Weights of a small transformer language model: vocabulary 8192.
MLP neurons of a small language model. Each row is named by its layer, matrix (up: input weights) and neuron, and shows model dimensions 80-207. Each number is 500 + 25 x the weight over its row's rms, rounded and kept within 0 to 999. Numbers have three digits each.
After each neuron's rows, "fires on" lists the tokens most often at its 100 highest values on Wikipedia text that the model never trained on. A number after a token or word is its count.

L2.up649:482479469511471469548537532490542486521496509489426488543492500479557527556517529480488510491469510532527505498474515516466500484511514481464523488520540512486471518501510497474513511519471531496501497523502495532519529445491519514505493540490490493486520486518475492522496499536504511506568482452508514508462509452499433507517532477466497509487536491476472513515499486517520487516486
fires on: "'" 40, "ev" 12, "mi" 8, "li" 6, "ni" 4, " Stadium" 4

L4.up41:502551511543458490527457513482539517491493482514530499455498519486531505480450532463464535502545510490488503457473528497481470499492527522525519511521493490492512494509504492474485485533500477486492483502507476521509492521533506474461480544457539498509459535500472489514484475498494537495478474519506435481531509477458511531533487531520466537501523530525451515503501530478540514527484
fires on: "al" 22, "ment" 11, "ory" 8, "on" 5, "ular" 4, "tic" 4

L8.up387:500501474476450489478503493500485473487522488536518546521534494492519549476441496469493515502491485527517562453530459512516475482519478523485504527507485476494502510524507493491505467495502502491505525475506469490497488472470543533539470468504520518479539470512502494470445530552517477523523507528457532429496500491505451496492480495486534499496495466526516477532467552514545461472484
fires on: "." 67

L8.up21:499487464517448488526524513520508540433538553515488541490524498515517471437517511493461507507461513513480529510515490515565463493506507475506511454492487500466574517514494489488523508499466498503473481486468506507460521545540491523535464531496549552450516506525523527499464485485478548508463491520535510505481509484545495516527487485530508479445525539519508486540505486518501499498474
fires on: ")" 16, "\"" 15, "b" 9, "n" 6, "l" 5, " film" 4

L5.up732:480469523504499506448457498488490480480532525490463486449496514505468458525489486490482462524513489494471506498459470504495473477516490484468541514471513480490543483467504531480482506512517552505479476468472515537517508501487499523505533551458527484482564516457480570478484502488477528465494512559488506479500496558497485509493522506510511540482528495487486460515530513491511521487492
fires on: "-" 32, " central" 7, " North" 6, "C" 5, " across" 4, " through" 4

L4.up361:517499450528515502489496471517501512457494519517449536487454525496492499504468510476499476530502516468509536511484476497473486531497497496510520508518473522481515510528505492509462495487493566473558479520463479512414511526528481542508454497487529524439479514513449522525522574506503533517534481523483525492504488506439513466564519460499491475514483487536527523493486506519469487470544
fires on: "ly" 19, "on" 18, "ion" 12, "ter" 5, "ant" 4, "ice" 4

L6.up55:479501524504492536536537508463476493492503514479542525492486494511528548530447485498518499527493502505488488495442506459487488549515483491496539490523548518481529487478551507486536473502507500491531537498476468504487532529554438474524516491466500521540544483553507509515482487511497519512476488490524473483527522509513507504477515541489478491506515515509454485532479500480516447471486
fires on: "ly" 22, " =" 9, "y" 7, "ally" 7, " |" 6, "bro" 6

L6.up426:513480457521503539455493507452504531491489528490482483529530523515498522526471537492486503545507505503513456531517550494491501524477509510448492524483509500527481470494495548441520546478493481516523469520521496500491543537517535462498480512509428526487534504565489485548498506512516531499508471546492494496479514489544489516509452510466508506548487459495490505527466511497485508494487
fires on: "vi" 21, "li" 13, "od" 11, "anti" 6, "ir" 4, "Part" 4

L5.up1019:502499501495490503500505508481482497476531509539484500455510519473539504520514550500525546501477503521488535492501477512508459525545523546454502482507491453543478523490533518498505536531510523519512524510512568463517509512493530511451488439482531481546512505505490506499481510521492537474478494485524507496543499513486505490547515459507541521482461475486530514466493492501502535476448
fires on: "ing" 33, "i" 10, "h" 8, "d" 5, "uring" 5, "il" 5

L2.up389:486542533552507493547499535470495506508482500523523503478473523519518511554513484483478516516492500473460503499480484474477508491499513500497457518496459491523508475515480477500511527505525485485508477445534532537497493493517524507483485507457527502481521507511493513527438494501490500479493492443514492435530525473494512504505512523489526499471473474502514467514500542531463497543554
fires on: "d" 26, "way" 13, "y" 12, " station" 6, "ial" 4

L6.up85:529469536465482511484537497535500532468527496458478521475509520522548479520489476476491526521454504496483502479457533497508491490505510535502518522505521487511524465501483505476503522504518493482500523517513478562465527540540513546467454497484501506463548515481464489495478496526482510508464423515503487495513463469488478486509550530493568504498498467542536502533482529514497488485525
fires on: " with" 33, "′" 22, " to" 20, " by" 7

L5.up890:555486458554541498507473506495564505473513483502512537493536513528484509500510466450466508497547500493491505458484487523498533495502501502508502472562494504494495442500522480504480482498473491478522483533512476506475488534550511523487498518520554498481539489486474498453524472505482547522498521508496491504538532488478489509475500490524496494497518532523500482509487499471524477538462
fires on: "." 22, " well" 13, " much" 7, "der" 5, " under" 4

L2.up508:530471517489485466516489510499474495526551482478497495496531481480494488492475496512536530455491496521537508486479499466495483537531488499493519509523504485529504512498482481521516501518512536481507473503519509533489532513539508501502486486467482489557487537515452527522476461587456481531501515496514473483508532468524517521508554481537515460488536493497490486502492507516507541457463
fires on: " =" 24, "o" 24, " Award" 10, "s" 10, " Awards" 7, "z" 4

L2.up501:476498498485501469529524492484471499512510555487520487510528445505505500498497528468513495524534479497496520511525491518510473534489500495533508451523514525506467453443520468501490561479496514446482490505479538490451490494489485515483491471522482526467508518512486507553512486496478427496518506485414536499488496485542495505546488504499516519436496468508490488519508530505550509476500
fires on: "s" 39, "po" 8, "es" 8, " into" 6, "ua" 5

L2.up905:512533519520492492490540538498470475467507529514459520477532539480544535472543520496503494481502516497467512481481514495477509540518496494512534523459495543537548488480476480494505508500507529497475520539493507511510525511527490515447507507486493555504528482472473492500471496501508518541498524517541484527525526540464491531502491527503476499488464559518517441519518529515473520520503
fires on: "ov" 18, "ut" 14, "uted" 8, "v" 6, " Album" 5, "akh" 4

L6.up13:473461474507482476509490507522478523457485486518510503468515475545498520487513460483465509489467476469502526513505482473517529558471485472505547522546515472492523527482542445499531523511566525514471543486501541550501530520496493494487484486500482543493526520474486505442501453520504488490445491501516497496507507504505481513475520497514504535508505473482521454589501486499504528481512
fires on: " –" 20, " |" 17, " −" 10, " gra" 6

L4.up498:499520493491509463467495467490457473504537454464505501454507433510545455470514463488497498516524481499516520491509490495523523503477501474523525561501539513538524506512530494510494537493504508446527544507500494511522491485538496512489469535460490511483563536494460517525523481522495508518503477521522513489530481478514459505558475494508475518463509455522516450485493540495489518540484
fires on: " $" 24, " of" 17, "_" 10, " with" 9, "(" 4

L5.up37:506492503479501510511490475499558509519529468519441498460480488507508481492536477483471514500479487494517581515515508490520531527514489473463479533502516475458492502498489539474537461533511511542527518489476493494495488548532461522514492506467490519482474528510497496485473473478508480524527536493518475489513515526488510523519500528481525491459515499497506534479475549459478538501469
fires on: "=" 24, "\"" 11, "g" 9, "d" 8, " Website" 7

L4.up339:495491523446503472495510511530538513478487428491523473493486497517448505487518476504478510536501513517514528509471488489527505485465567506515498514497499492469442494536503504442525541548495481493504494494457541527442516525528507489502478545454489529512520498513495506551520474531490539537488492503540541498499535492520516521479473471501490477482492513454504506472497453511532513498523
fires on: " an" 24, "in" 14, "ng" 10, " or" 5, "pp" 5, "-" 4

L6.up629:509496517458511496476488535485538526503531519519490500477493498509504533467480465499470497493480495531485491533532524543497469503520483494478542481519479515495494475488485508479575502525479535486504495558474489476473452489502477502489488466511511508495510489503494534467510491490534481557549508503479467475509498489501474484514519474492514514460496478554488482507527535497477463500534
fires on: " have" 18, " Team" 17, " with" 7, " has" 6, " groups" 4, " were" 4

L8.up807:522502479522484551496495506492512503514518493516485525478518476526475496443453490476536472512498559565469552510470442500469497471505474476482518512515496503528496485520539502474482478489520498532493513485451518530519509530522526465505496554529507475486520515521499505497469527536499508516525528492481499472561533508521493476491502573505509502471497547524561534515511530491509529480477
fires on: "." 17, " of" 16, " Total" 8, " last" 7, " first" 5, "the" 5

L8.up793:501497470513486481461470506497513518504547446502520527450520476489486504504496510496488505502458533530527481479517469529517456514505505535462515519515503506467516506463516493520484505515540498511507490488496525496458512543480482514516453513494500522456525514519530481434497496520448522511475492490449531493527502498488527515553472443514514485493513465485505515524497563438529466470459
fires on: "." 14, "ti" 13, " rather" 9, " such" 6, " other" 6, " more" 5

L6.up189:479497492488508448518507534506454475469518483470522495496522466501490499508501497462481507490473451536501514476523470503486524498476510473529487508495530505531517510464518472457517479453508482463504495464555536472491491468532473474485520511473569549503512512477481514474462508515496568528514495553500524500540548515509473473500519500526507461489527486527486495531503508512561469491495
fires on: "=" 37, "si" 8, "va" 5, "ua" 4

L5.up196:505519516487501486484514533500491528476532524489496487502487459507502511485493492463499518506514492513494482477525493500505468524536534501539535528502505481520489460440515509500479531517547493468525480516479460461523483498565474461505494478486479501424549472499510523423498498517476540562512481496512457508517503491484461527489504469527556510446552539492512503480549500497518487517550
fires on: " of" 22, "si" 10, " in" 9, "ua" 5, " from" 5

L2.up1011:481465505501499492466483504473580484463480548547484467504467493558466470501488491511523507513496480500516513438485526519522548554519542463484493477509514440478512466478520510482518469572543512500506512533476492535486511453544521482475468490476489523513461497484478511506497499500434464506530481487524487463503491487501493510506464527520546523488514468501510475458510529486515552508512
fires on: "s" 98

L4.up888:536521544506540520517465535518479543518493528512483483462486490503488497514477479500500509540559469475521515515545462453491490507500528492502464504511502487487568472511461500446533525507532491501528550530511517531499511484517511483516516513504523486502532523523484485480520498532476531483489493511490490495503505553500524532477461463519554510484519483518507497471552500461503532491475
fires on: "(" 17, "ig" 15, "g" 6, "ir" 5, "ous" 4, "ain" 4

L6.up93:534470502535495502492512499531504537507513480502455515462519501501512501555490457507502539500497506466521526469466498530525493483523477525464486486467479478501528518507516472475513519530500484466520477466477549510525512557462434502573516529511469499493485492486475552513510497503446515497534489543489533480501522442528515496510501494511498498483519468470478483525485540510511487499477
fires on: "}" 18, "\"" 12, ":" 11, "mm" 6, " short" 5, " ship" 5

L2.up472:495482493526480537509519517511485486464497540466465497472529498490471517470503505514469513475487539482523519490492507460481502497462499485507521461497531517478513474520509482480536510545485498491519513480516498512492558523507473453473533449480526490468513501533459503481475476548503532526480508507498529520513503497454523513486485484504510542501520519474480450501528520517470528451487
fires on: " |" 26, " -" 10, " –" 6, " (" 6, "ont" 4, " rear" 4

L4.up679:524490466492517488484499549523527516498526521431521505503550476524509507486437491485477515562516548484488520489470517512518492486505525514509497479505535511458530482497502535494486496499513472521518529545487501491546547475475498522523499533499462521471577502509505482498512500508514466522496476500493500465477514512507458467509496485532514469473498501505506479438538485503534535533508
fires on: "\"" 36, "ver" 6, "r" 5, "ut" 4, " |" 4

L5.up398:515508514494515531582489515471543488527503511512477492490483509534475456485511488487474498538498487500524537516508503524528489497461563525461507555484503493456464500490503467482475466521548507486495495491467509506485485528494531500548493566489532501490519513519479475533497489507509552504513502487465486480505491524443437503503503494470528474502515529502513514461515494507492510497506
fires on: "\n\n" 37, "2" 16, " and" 7, " who" 4

L2.up938:502475555510555498481499490449447489501526513493510466477461492492511459465459497477479461502516476508496548507532523479533509478514517486477479527535502507526477536522483519483434524517555532456497457512478511450506523470551492504511518478481509497444520496521491517536485455500467493530523509530507498502496514478515498508512454478516521514520482515496488498537464526512498550549502
fires on: " at" 28, " of" 10, "il" 9, "ł" 8

L5.up1056:503506488540494514523493547530570552446512530499484496497465500509488493496487477486537546529518514501483504516460495542517482533482523474500520507580518490532513451488503487473506451508498532486501515498499529517489495499472490484576492476484489482501478470525464469519465497508522550514511506537497549510537480493497503471494454457459481458517534545505463516475519495519516489494496
fires on: "|" 21, " first" 11, " High" 5, "\n\n" 5, "in" 5, "h" 4

L2.up155:504470506529515496483494488512524514481496491502451483514540500496501513507507468514471555524494502448464530469468516558527530469531540468473518503464500505537478561506509485483505486495524464521494502518474498545528534491490521528503538512543505496499503519515508503479553510480507509477519501461469499484553496481463498498483461435519505501488527532517453498482484527492538502491489
fires on: "°" 13, " of" 12, " More" 9, " Candidate" 9, " Summer" 8

L5.up996:546476511496513496483481489521496509466531489485545537514477463512465484501478503513458489532520488518473496511502518489471499524514517465509524544529507500487495503515555501482513516473484545525525541478483499504477524547533499486533506528473506502477541507463454542415530556472481519503482487542481497491499537477507533476481534502497540511478476460540510498505488517460496486464547
fires on: "ti" 22, "ift" 8, "ga" 8, "y" 6, "irt" 5, "lis" 4

L2.up83:506531515477459481485525500514466483474517486499511505522522517467516506490490522484527534510464506482514524503532510467458507487495477512512492535490527454498513476449522467464519471515469515490506506498474534498522482559531519514494492518475564531520553530478481472497446506525545488525546502475455559514503520491483550497498510491456483502479487459475518496514469463508491503477436
fires on: " as" 14, " by" 11, ":" 9, " to" 8, " for" 7, " that" 7

L2.up864:489512554557530549490477487474492518470507507482534466482517487528515514493480535487497489480499538489481494517511487518519449546522528494481493508496487508509462501498490501457502514541542468490487496506486507486516487472503529474543500454499524542485464460434461494515461493522509520494481499518471516484530475498471450476519482527483530543495498526489530496488501481522500470509509
fires on: "it" 19, "uk" 11, "ink" 8, "at" 7, " it" 6, " she" 6

L2.up1047:492503458498442485479455540539541462491489518499510498488442451541513464480524513472520508542471500525506504522481509492476492489538494471492469495488506470504502493494516468472498498500503537531500486458526504479485486480527495473536473514485475496534457466515506499519497503519501519503544487502514455495490487534523537527542440525559539523462491511468487484467484494482541533501504
fires on: "s" 23, "ical" 15, "ing" 13, " Media" 5, " origin" 4

L6.up110:553503521526475507432556474474492478446493485462495487496532510480479515528490460495463498530494488490502511479498467481489474512508460476509510507512509462470483512454506454487507497524446513534537533509519500491506506505532554497503467502524463508518469538475485469521509520543486478502459548506534499487486512497505507520505540473503519504485466477512502480519502475532507485430431
fires on: " |" 33, ":" 14, "ror" 5, "°" 5, "der" 4, "ici" 4

L8.up730:506494507509504482469484518502513498483538504492517552493478526493489548510534521459444530487501472500471479496483466503458439525463496499544516558505503495484496526500549467508498503488495503464544507544534495474521502578504522533530490503498505491470476511536506497524509507498498477471530532542497518491537526505531518497478525552507507517518481500543506460478491502444520498509512
fires on: "ti" 65, "ici" 5

L2.up218:526536537520524479519506499497489502468486451507481532493479532483523488517502461473476495520528467474495469527496501494522507489479507502456501509543549498502527488499521468489498509507480509502545484493534523527487494510496511489483473460505522514487529537507461505481462503553528528529479515498476494503486481525523508476503484520536520518499560444503483463495523527507482511541476
fires on: "lu" 22, "ea" 12, " Pal" 10, " Bol" 9, " pal" 7, " exc" 6

L2.up371:521491491532537490524481504480481481522546512505517455477495499543500524493529524513495485526463469478493540496501488509528546499517499511487542531524487469540526500533538459464499514481556498511471520516479520497495507486499483514496509542491562529519524542520479440469475566522489546486471458541482500470517545516488494499454499487522498489456463489478480517491523487499502496476549
fires on: " My" 17, " You" 14, "And" 9, " 24" 7, "You" 6, " at" 6

L2.up634:476514535494484516552491514504499516476523532508546511515477474473478522488483495500496516497490483502519514471509498490475457523479492504505496555467516522467496508466549470496489541495514500504521484499528479499467518552524520492548549476525499500475558491547451559492490485526510469487540472542478505489453534507563494475528465497533494481522480491500479450503510546479505485478533
fires on: " along" 20, " following" 19, "ing" 16, " leg" 13, " throughout" 7

L4.up1110:520487463555486516505507517496511483476531483512517501492519518491508530475460533484471504485500537520501477495528491487476507498494498491505502517510475447521464503470540519484487486512531530484560502516488466485499524467474485501511495490500502528518532512517468508513526528460510493528544465485535469493504582500475518550507434500532472471484536538560497466481486537490501525523482
fires on: "d" 21, "rib" 11, "h" 8, "ert" 7, "ep" 6, "r" 6

L4.up872:498469477506548497504472490511542469484488479448459529501470498485441508474510476470490477447515506507480496470499479474473472498498513512464496507527532489486483471528544517521499515511531522470516483523522496527439523512487493542512478569493497500508478482489495538518511479511496539538524520518425495470541510505458475504533461540548519501528470479515499497501507548492483556474485
fires on: " un" 37, "/" 18, "Un" 13, " Un" 8, " more" 4

L6.up161:504543536500505540507492525474491500503504538454510533493477461494505536548505518456453528543520510479502526473495480527481464485540537501515515504458489476454524527493494523498454478498567495493507525505500474465500487513520476497464480476519523486493522495529513503499475487513507524497503528487442544466516538465468513459531533486474548466492500496532504500518466551482533494480527
fires on: " to" 22, "." 16, " including" 13, " for" 6, " on" 5, "=" 4

L2.up919:487523506489522528471468551466537492477489499406532519512455468492487557482478482486480511497498506522506479493511493492507485503497500505510520518526497488478506550495495488505472553555524523486551457493496509508487501501532540534471541492488503508493499444504475510453491481502484523495490457530513489498528498510457496492479499491549536518506513541536487442488495490436479530521534
fires on: " ne" 12, " super" 10, " che" 10, " mini" 8, " strong" 5, " re" 5

L5.up636:480523503491479470534490458549451460508510477493527499499466505495471543511485555471522518495506482465482500489538468493515484505516507485525501547508510537538488509510510505470483479523485496495535506530572531519491462508491484515481452528512523493470513455508464497486481506512511520465490543502502482449502514475499495483574479485461517523505492529492540442528491521490477492516528
fires on: "'" 28, "a" 10, " of" 7, "iro" 5, "ida" 5, "ito" 4

L2.up1106:444470511490512501527479521485482480520476495473517528484509552477512454503531482476495505498513494520487538502515500475516547514476494468491503489503501491482484531540489476496476517512513528445513499505485509502499542510534513533476486532507516504481505476512468495545464502529492483472512505528495514481483455485544527519489458514490500507483500452545499490557513505443515534503508
fires on: " of" 46, " (" 43, " were" 4

L2.up160:509510437512477456464514527505467479541464478505506526478500497517507467495479489489545506499494483485564524512482506550495537521502508472494508515548496542484460442416503503490507484483501470518522482473479481533546512505527505504483476514509504526537516552476495505519506521495453486511515511530533509523478542495497535464529469484502497471481530483526518469518469462505498508444532
fires on: "nt" 14, "mi" 12, "n" 9, "ua" 6, "oph" 6, "etic" 5

L6.up105:540500508532498526481478496528516505485481506417454512464491495524513507491481484509518464528483495535484467482457503545505473503489445514504503499497504527457468502479531470487484515516449505518525514459478518494492512549491545477476485500536489510479565496512486491484498481522492470505481520507480471520502543466505500497541495503502505490489501516478482443523516530476502536507509
fires on: ":" 17, " of" 10, "ici" 8, "di" 6, " der" 6, " close" 5

L6.up49:506519494503517451528465518548550512526499480493512517494541514505446506455514539486463493466469495544496478525516521478561531529535517502505553517454518470488479544484566498479542463511502512491536501508506520553499476497483498487469481475505467497486534484491500518473491444522491562502540510512515474512504501502463460495510512469515529544477508474492544489485531491474490483507514
fires on: "\n " 21, " of" 14, " had" 9, " were" 8, " with" 5, " from" 5

L4.up387:533519485510504497522495541523482504525521495504519550486487434528497507502475516504458515493505519507518531489508513502438513501463482506502509486497500509519520496493499491467515506540504497501504525499496489507568510504491490499518456452470509495518488526533520509516492523526465490459475473496499430487493545503482480485510490513478498480499520495520435477477505499487553473482518
fires on: " =" 37, "ion" 8, "ess" 6, "ist" 6

L2.up673:494472532531529554480491473495489513500529510478529465497466474523508493463481442476446518535500495510525497455494487449572514525510524500503507449520515499471509505504474449507533521491527518485512524474495477496535484485462520532489474547495529485517504480529480475542498510546491477506519510502496474518473511526467503524506477502520544491524493472493493515504504548494520502490506
fires on: "ate" 21, "ir" 18, "im" 8, "se" 8, "if" 6, "imi" 4

L4.up21:472507515545456514527476480475484496525474519499512454479527512498538492479473497504489514521522492486540514530477474488462524538516527470490488497506542465502476533489480510486504519518491560474548551500480539522526472467456514514499466495516505518487544435481460470524484538493524553531536529510494542460475528489430471503511485489497541561500513519465494499518536520496529521498485
fires on: "R" 18, "L" 13, "Y" 7, "Z" 7, "N" 6, "D" 6

L2.up771:575467516467520479518508492496475489502500473487491463514550491499448453507530487495530464492522491525516493495473530502497539545523515461540510483502492445483518507465515495494486538473499532510493453555473538483492485483506519498487476527480505538483483508493474494496503541492435524485530506515493526473517510497512527505515538455497534480468476489494459530517512523505503508431490
fires on: "ment" 21, "sch" 13, "ation" 8, " University" 8, " of" 6, "car" 5

L2.up10:540507489547514508485467484499516511503469431497502491500488555518518479548504480477455539524461496477539525462432458530556498515517500514530510494534529523529489460478465480499521531503453530489488484560514528497457498517502544528508511551466524503494529527513489484499475518534469504548497522468489510492490489509493538478468472508487519501477489476493544491498492514500479534489521
fires on: "-" 22, "ug" 11, "od" 9, "in" 8, "go" 6, "ea" 5

L2.up670:524509503529501453502530494509492450486492498471494499503462495504486519540487525488513495514498505482477542496540569505491534535506460483511529482510513503487473446460468476460503510496480495477493546526496536481442521560509496513480457514453456501451483460481484514537481491513495500455500506482454498497508507504513421504518456501491519511481512435526532501497476510503525504535511
fires on: " Or" 18, " mar" 12, " Fu" 11, " Arts" 7, "ball" 7

L4.up614:549473463505510469496483514538532501477504488520500500499486534490502476508477490473519535514483532555485531497497506513527494501506457507477554517496526528476471502502490489496486538531491532451557510470484466491490513516479503498500502504511503532455539516506469494509457485502453496507514530481444566497551527476494472470476500518521517535493505508526545510458477494457500481475470
fires on: "ling" 12, "nis" 11, "ball" 11, "ing" 10, "ng" 6, " Football" 6

L5.up1114:500521471538500488472456499537488513529551486535480505499479483477514502491507492504501524518496477497503517509495539516481507525501507526493555497520508470495517523500459479458463518504473524498532529457493508524468481499486515509480549477509461477514528521544464519479490543505450471506512478506499525472501523517515450497490481529496515503499517450478453493510529588504515502513486
fires on: " to" 73, " |" 14, " /" 4

L4.up1072:510514496486560515502500508476499463511512511508476480476511503475520521460457512471467524514459512490480492463484505450495478514494482452497536463503502509499488513513513517437504489480521532498491549518501531560526439482506486491534477468514511554471499508534477538475472509491456489543509518448500488524454513493529519504534451475506511505523458472490464513496524531486523496527517
fires on: "si" 21, "ga" 13, "e" 13, "ca" 5, "ana" 5

L2.up436:508480529539452519478509525476535508526528493502462460497439548502503449480487483478511511519485505484503552478486468459471513523506474522497528503538507527488522471508518485494520483533502494513573476498488530479490532516499496507519461478513552476533537495516523503524530490547504464532477505489507483498494533537531558528521483468529484551488465492494490514553464496508493493481475
fires on: "er" 20, "on" 20, " state" 10, " Texas" 8, "al" 5, "ic" 5

L2.up525:493500497499485500482509579554487474476536507508482511480520472499515509457463522421532535497511530461474535493467521529511499487532471529505532516493513528489491501459500531470476465485520522448538439498509489502497495546505496522521540479495448489484493532513500529506506497526509485518492520517507469462525503465514447524499506487473477484468498510500515494494442505539502494500478
fires on: " received" 14, " Award" 10, " award" 7, " Awards" 7, "2012" 6, "2008" 6

L4.up292:492502445487510480494484480499489534522545527469488492527484506491513492565530518492477539500468499470499498502516518487510489530483527524480501490494562469519500476507480472485482484544549515539554495491532528517488506508509470469501499515522493494507563487487474530483510548494465521495472535503516487454544552537478449489486474502532469504506537511515504518509499511525478524528472
fires on: " |" 30, " (" 12, "|" 12, "Billboard" 6, "ama" 4

L2.up1045:494513527528520444533520523510469514469488464494459507487533511509557505481490521479505495508510476506501513517506533508497510509476493533478515496499485442448452481479488489531479507501501492434527513505483499551508501486490494528470477478498512455465465550515482511533524521510505515521534541491458482493505508500482524524488446470522439545506538501507504480487478508512481507438510
fires on: "\n " 20, " de" 14, "nis" 8, " Institute" 7, "ial" 6, "\n     " 5

L2.up962:493513536485534518481493493448495508501511475498516489493449526504494496477511506476497453529459522513498487496514519475498464493552489473468519485478522489452477492517491496487489520541501491475495546486472517516438483506516544490538538463507489516523472442511500503477475533491426479548470507506456509500530492495482492488493462512483532512482517532539503547472503504497519513479518
fires on: "d" 19, "ed" 14, "ing" 13, " them" 13, "ng" 7, "ink" 5

L4.up162:490489475474481519510495485482444497469525474483492495537487469492484499496505516500480492537549497508488487518483512532501476530517498505481512484507500489536523507526557466465536509493532481459518499497496522513498481520520501518509452515527501470487489487504506524514508489553529454535504579505507512481543484455507500498532549463523528500518495495469512439504537550527492491485445
fires on: "=" 19, " than" 12, " Label" 8, " Format" 5, " Length" 5, "ds" 4

L4.up35:464527461477472515523478507515512481482485486459487518503490510502505510474531484506536500481538489524512532450483480494517483469514546489514541548531497514569516484458542492486495510489512513493521511504535477544474541503465524524520488526504525471477480485550500531477479485499453516510510506520504497503498470522523488499523472505491518524486507493539471460463489506494503471501505
fires on: "'" 22, "-" 16, " started" 9, " spring" 4, "elle" 4, "ter" 4

L4.up656:567507498495465515465453540486466517454515498525484454529517453515482538493479504506548560503512453533551550496491491495477501512527513502531460546555486481527504461512483531513494508518490488482500526562483493474492491532493514485499515501477535489473488454502454498492452470489494517509533516521522523508470501494486489525536477506479497502487494527487483518517464483502468468520510
fires on: "," 55, " Bill" 6

L2.up322:524535474524527466460486504458496485443499513444512535534531495485444474529456534497529510494517526488517499439510520500528526571493505488516521543504514477509530518459520501486528509470498492509543461542503531535501521493541485493492468530479518503489495480495486525489483483506467530447500538521483489498512483466507503453514506543547491514517444453544468449509501508482511531518479
fires on: " season" 13, " ro" 11, "bon" 9, " side" 9, " championship" 7, " line" 5

L4.up496:532498525513450484465499490508525510529486501490502465528522492502515505533459504518505495469518502491519508520494513508492464553467464462560478477507477477471490503474516478495460506484504541506505527531528512490509517512483515502498472475480488496504491492523489470483458503506484517506495552512485518469463525482503498507526495447483533544503493457560499457503511559482486534530505
fires on: ":" 22, ";" 12, " –" 6, " K" 5, "vis" 5, " —" 4

L2.up983:541507522486477481473519522522514497513484467452535557478489469499529516490453473495520473512498475507506518507509514530500497552511528435456504540539476494480556488524553498444470514496483521443511508475509467487495492496532493519479469498485467500486466488468490527487509490523471473481522529498531496565540551476471494495488468511533493503485494483484525492501455505475509503525484
fires on: "raph" 17, "=" 16, " length" 13, "act" 9, "lis" 5

L2.up92:504492494463518499473510516451498480503481510477452516522486487496516525493509514477541515488476500498525509516485540471490550497513526517499488467495517542496500505516502514484490501531528501503532516523472480509524558509479493534528476471510488508497514461484510554523461506500518494477492471550476450489522511507491429499490510485505515495405547527487508518484514543518546482533492
fires on: " born" 15, " footballer" 15, " •" 11, " sign" 7, " coach" 7, " Elevation" 5

L2.up121:520498539479528496524492534485578531484488468496506530481546469504494490518477515472508500486483488492520490530533565509503505524499528474497513529447522471509518512474511504465518505482514540487521522496504477470468518465461470492482493489468478545505476484506477509493466531501463538503522516507482535521512461479499510436498472492473489477519461479466478461461512520488504497496497
fires on: "p" 16, "up" 12, "com" 10, " disc" 9, "ini" 6

L8.up732:525486520520506540516458503478488503495507504456451489506447528524528519540501454468485555499472485557516479509502480524469521504496476466483512522493497446513537500455502464500503484509472472507508517484506513487478449532511548488506492518513498498480479493543459489523487514522482490537508526535513471492485516495538494519509462496502499468518442491516516471474501470503466476504530
fires on: " =" 21, "=" 14, " United" 8, " England" 4, " Spain" 4

L2.up555:520519539543450451492519494510475478512443480477494537500475475502502497531502497494524527493530477475499512528480507470537478547522503526469496523481513564498522490486556438494452533537504540529526479521480535525498514585461522550490509543475473526490475500482493488521471486520476509520545504507504506503481499455481480484471476509519488521480467500510500510524438514465515505484483
fires on: " ten" 17, " 100" 13, " 30" 13, " 20" 7, " 25" 6, " 19" 5

L6.up711:526475539538477546496463508505491527458511494442474487468454505490481519476492464492509521545467528520541496470485522438454518535494505485491509507507515514498500542478498510502476515471501500481488523494508499503491483563474537461487484520510502509504502468519493534499473488553514527520503532493457513484496504458478455483519487513491480479473476496489453493511480488521524487527491
fires on: "," 21, "\n\n" 12, "'" 11, "cl" 6, " line" 5, "ibr" 5

L5.up223:500509506507434502500511498497507538515499503508483522504532491497505494520528492488474538548549513494489541473484502468553499472503510520498569479482497520476533533495511478518475445538486487503527496467467518471490493494530515527459480558490474509483482473511498528510497488528487515508510513502479508515443499512499488511501552480505456533505493502461506480488536485521532551499519
fires on: "p" 24, " History" 9, " part" 8, "c" 7, " Part" 7, "f" 5

L4.up238:527548492565469460441519481501491486524470512506500496470519510508487517544514503503536538465505481489524480517519479462472538471496470511508518465493530524495511512456499507491489479530499530489481533497539481475538544478516531488505455471500471478507499484541512492458484484470448515564532520503485525470509511470476478510476502509520488527502536495530493493510486540462504494498460
fires on: " Ret" 16, "0" 16, "R" 9, "N" 8, " R" 8, "bu" 4

L4.up870:531449488517471528510484498499479537487473481495469451456490469484526481465483528510451474517526498501532511512491545496520471526502488448438491488479499481521483505507525457466505477486513491518533505480498547512518532472467513549514504510476510512501545521529494460529498466505544482480514506503518511502488522512480503523509468494502538476450456490466526488491520502521464514450511
fires on: "s" 30, "h" 13, "i" 9, "ir" 8, "im" 4, "na" 4

L2.up645:530524512551533510465495491478515490462515505459499463488495519483502491526497499474512515504487488520509514472509474504522509533518533463510524518478522473522499502529495474455521477501518504488549472496539506488508537570469513505506466544506502528488496545503506532442477495480538502523520540505522502504526487510509492486480478510473485492497469497426475483498449544504540529528534
fires on: "c" 33, " of" 15, "ust" 5, "ar" 5, "ber" 5